From a checkpoint of a small transformer trained on Wikipedia: biases.
MLP neurons of a small language model. Each row is named by its layer, matrix (up: input weights) and neuron, and shows model dimensions 160-255. Each number is 128 + 32 x the weight over its row's rms, rounded and kept within 0 to 255.
After each neuron's rows, "fires on" lists the tokens most often at its 100 highest values on Wikipedia text that the model never trained on. A number after a token or word is its count.

L4.up245 [128 156 130 113 148 114 128 101  97 105 105  83 116 160 107 136 109 132 149  89 130 103 145 125 115 130 129  70 175 112 139 122 130 156 163 119 255 176 107 158 138 141 136 113 132 179 147 121 212 146 122 102 156  35 144 121 141 116  74 154 162 154 150  81 123 151  75 113 102 109 128  95 126 112 132 123 164 135  61 164 117  83  96 143 108  84 113 109 144  93 135 141 157 160 176 189]
fires on: "5" 17, " along" 12, "air" 8, "6" 7, "7" 6, "s" 6

L2.up88 [121 148 150 140 135 180 136 115 155 120 114  56  95 180 124 112 165 123 120  89 167 111 133 110 145 108 131  65  72  72 132 120 179 136 131 232 106 171 117 103 194 130 116 178 189 148 143  60 128 116 128  92  81 101 132 102 136 106 133  62 170 137 137 131 162 158 165 185 121 111 108  70 168 117 155 172 115 111 112 159  68 118 101 155 120 110 129 103 136 195 203 186 134 169  94  95]
fires on: "ubl" 17, " return" 16, "oin" 16, "ced" 14, "\"," 10, "eal" 7

L4.up311 [143  75 134 165 137 108 127 114 148 110 144 141 115  74 181 129 168 146 131 161  86 149 125 147 197 115 109 148 120 173 232 120 114 100 103 142  27  82 118 135  77 109  87 144 106 112 186 111 128 168 130  96 116 185 108 177 161 130 131 127  91  64 120 112  88  93 136 140 124 135 128  67 133 103 110 139 179 129 138 172 106 123 125 117 163 182  60 160 135 121  99  88 152 147 110 197]
fires on: "3" 47, " were" 33, "4" 6, "9" 4

L2.up474 [126 114 150 118 126 162 116  67 124 122 107 121 120 195 113 192  86 157 146 118 164 114 168 104 162 110 150 126 109 122 185 127 112 198 100  97 132 157 183 143 146 119 168 103 155 221  79 160 188 159 137 132 168  64 162 142 133 171 130  74 130 108 106  63 121 102 158 120 122 150 132 123 124 188  80 153 131 159 113 177 130 139 153 137  89 130  91 134 153 156 128 121 123 118  78 145]
fires on: " since" 19, " success" 16, "ise" 16, "ful" 14, " dif" 7, " And" 6

L2.up434 [141 105 124 136 155 144 130  57 109  95 159 153  83 144 116 104 100 131 136  72  98 102 153 103 161 153 122 122  77  99 119 101 130 159 114 120 129 151 145  93 135 131 101 163 165 133 121 124 156 167 143 120 151 115 138 143 155 141 107 156  85 164 138 105 120  87  65 132 123 137 164 150 126 152 123  90 131 120 131  99 118 110 129 117 134  96  81 141 110 154  88 147 194 127 132 149]
fires on: "ust" 25, " ad" 23, " go" 19, " ran" 13, " mov" 8, "iven" 7

L4.up128 [124 140 129 117 166  88 139 117 143  79 131 129 156 110 131 120 135 145 157 149 138 127 178 122 107 119  80 127 106 127 191 118  99 124  86 116 148 136 119 169 108 155  99 193 139 144  92 109 141 154 135 108 171 129 103 205  68 155  89  93 114  78 129 147 126 150 115 146 126 213 104 133  84 117  83 108 138 158 143 152 113  75 139 132 171 120 113 134 108 144 149 157 175  70  77 145]
fires on: "ed" 34, "ered" 25, "ted" 13, " was" 8, " place" 4

L4.up191 [153  99 181  97 122 114 154 153 120 111 111  88 163 146  87  87 157  83 105 144  92 178 127 133  85  88 134 102 110 128 211 141 123 174 120 133 116 106 195 136 134 118 122 126  98 170 122 135 116 185 118 137  95 146 129 153  98 120 134 127 102  93 144 133  62 125 111 109 146 152 163 114 140 135 117 156  83 151 158 143  95 144 163 182 147 146 169 193 130 148 210 139 181 145 130 179]
fires on: " was" 47, "8" 13, "2" 9, " is" 5, " for" 4, "5" 4

L4.up210 [128 117 238 151 127 107 177  93 122  95 146  72 139 163 119 118 122 189 153  46 139 132 110 106 104 135 123  94  70 101  80 189 169 164 182 111 138 160 154 127 133 113 204 159 179 105 165  96 144 138 141 145 106 104  61 106 102 129  92  98 136 173 117 118  76 129 138  75  80 144 122 137 171 199 142 100 135 146  94 143 151 121 111 134 164 139 178 147 131 184 109  92 144 145  78 158]
fires on: "," 46, "U" 21, "L" 7, " " 6

L4.up168 [ 99  61 114  95 113 145 162  96 169 121 196 119 126  67 173 116 109 133 115 140 150 103 174 137 108 106  89  86 113 109 105 147 106 119 104 139 121 171 145 157 152 131 152 182 123 162 163 132 148 116 124  78  45 143 187 109 140 103 128  90 118 153 153 112 173 149 100 161 169 130  92 195 178 185  49  69  83 126 112  80 148 136 137 169 154 186 144 171 137 148 159 102 127 173 122 106]
fires on: "stit" 20, "4" 12, " League" 11, "isc" 10, "9" 9, "ced" 8

L2.up181 [111 102 144 118 172 142 134 137 152 136 122 138 131  84 161 182  87  87 145  62 145 148  71 132 168 102 104 111 153  91 135 151 103 119  98 131 125 150 107 230  95 186 176  96 118 196 201 120 120 130  84 166 128  46 170 119 184 111 149 109 125 163 170 147 104 122 122 132  74 155 126 113 137 155 148 133 145 137 115 101 197  96 137  97 129  75 130 142  85 163  94 107 197  76 174 136]
fires on: " government" 26, "ster" 22, "ines" 10, "ible" 10, "lands" 9, " French" 8

L4.up458 [124 105 148  94 136 210 167 158 124 125  84 134 165 132  96 158  85  86 129 116  93 146  96  51 149  83 113 128  94 130 170 131 121 146 147 117 166  98 144 132 121 144 171 137 152 129 101 128 127 112  70 116 146 128 149 132  92  98 112  74 106 138  90 103 131 181  72 186 131 139 111 144 165 136 126 124  85 132  70  65 155 162 140 185 141 115  74 152 133 121 101 109 114  47 145 157]
fires on: " species" 16, "8" 14, " list" 11, "ide" 10, " area" 8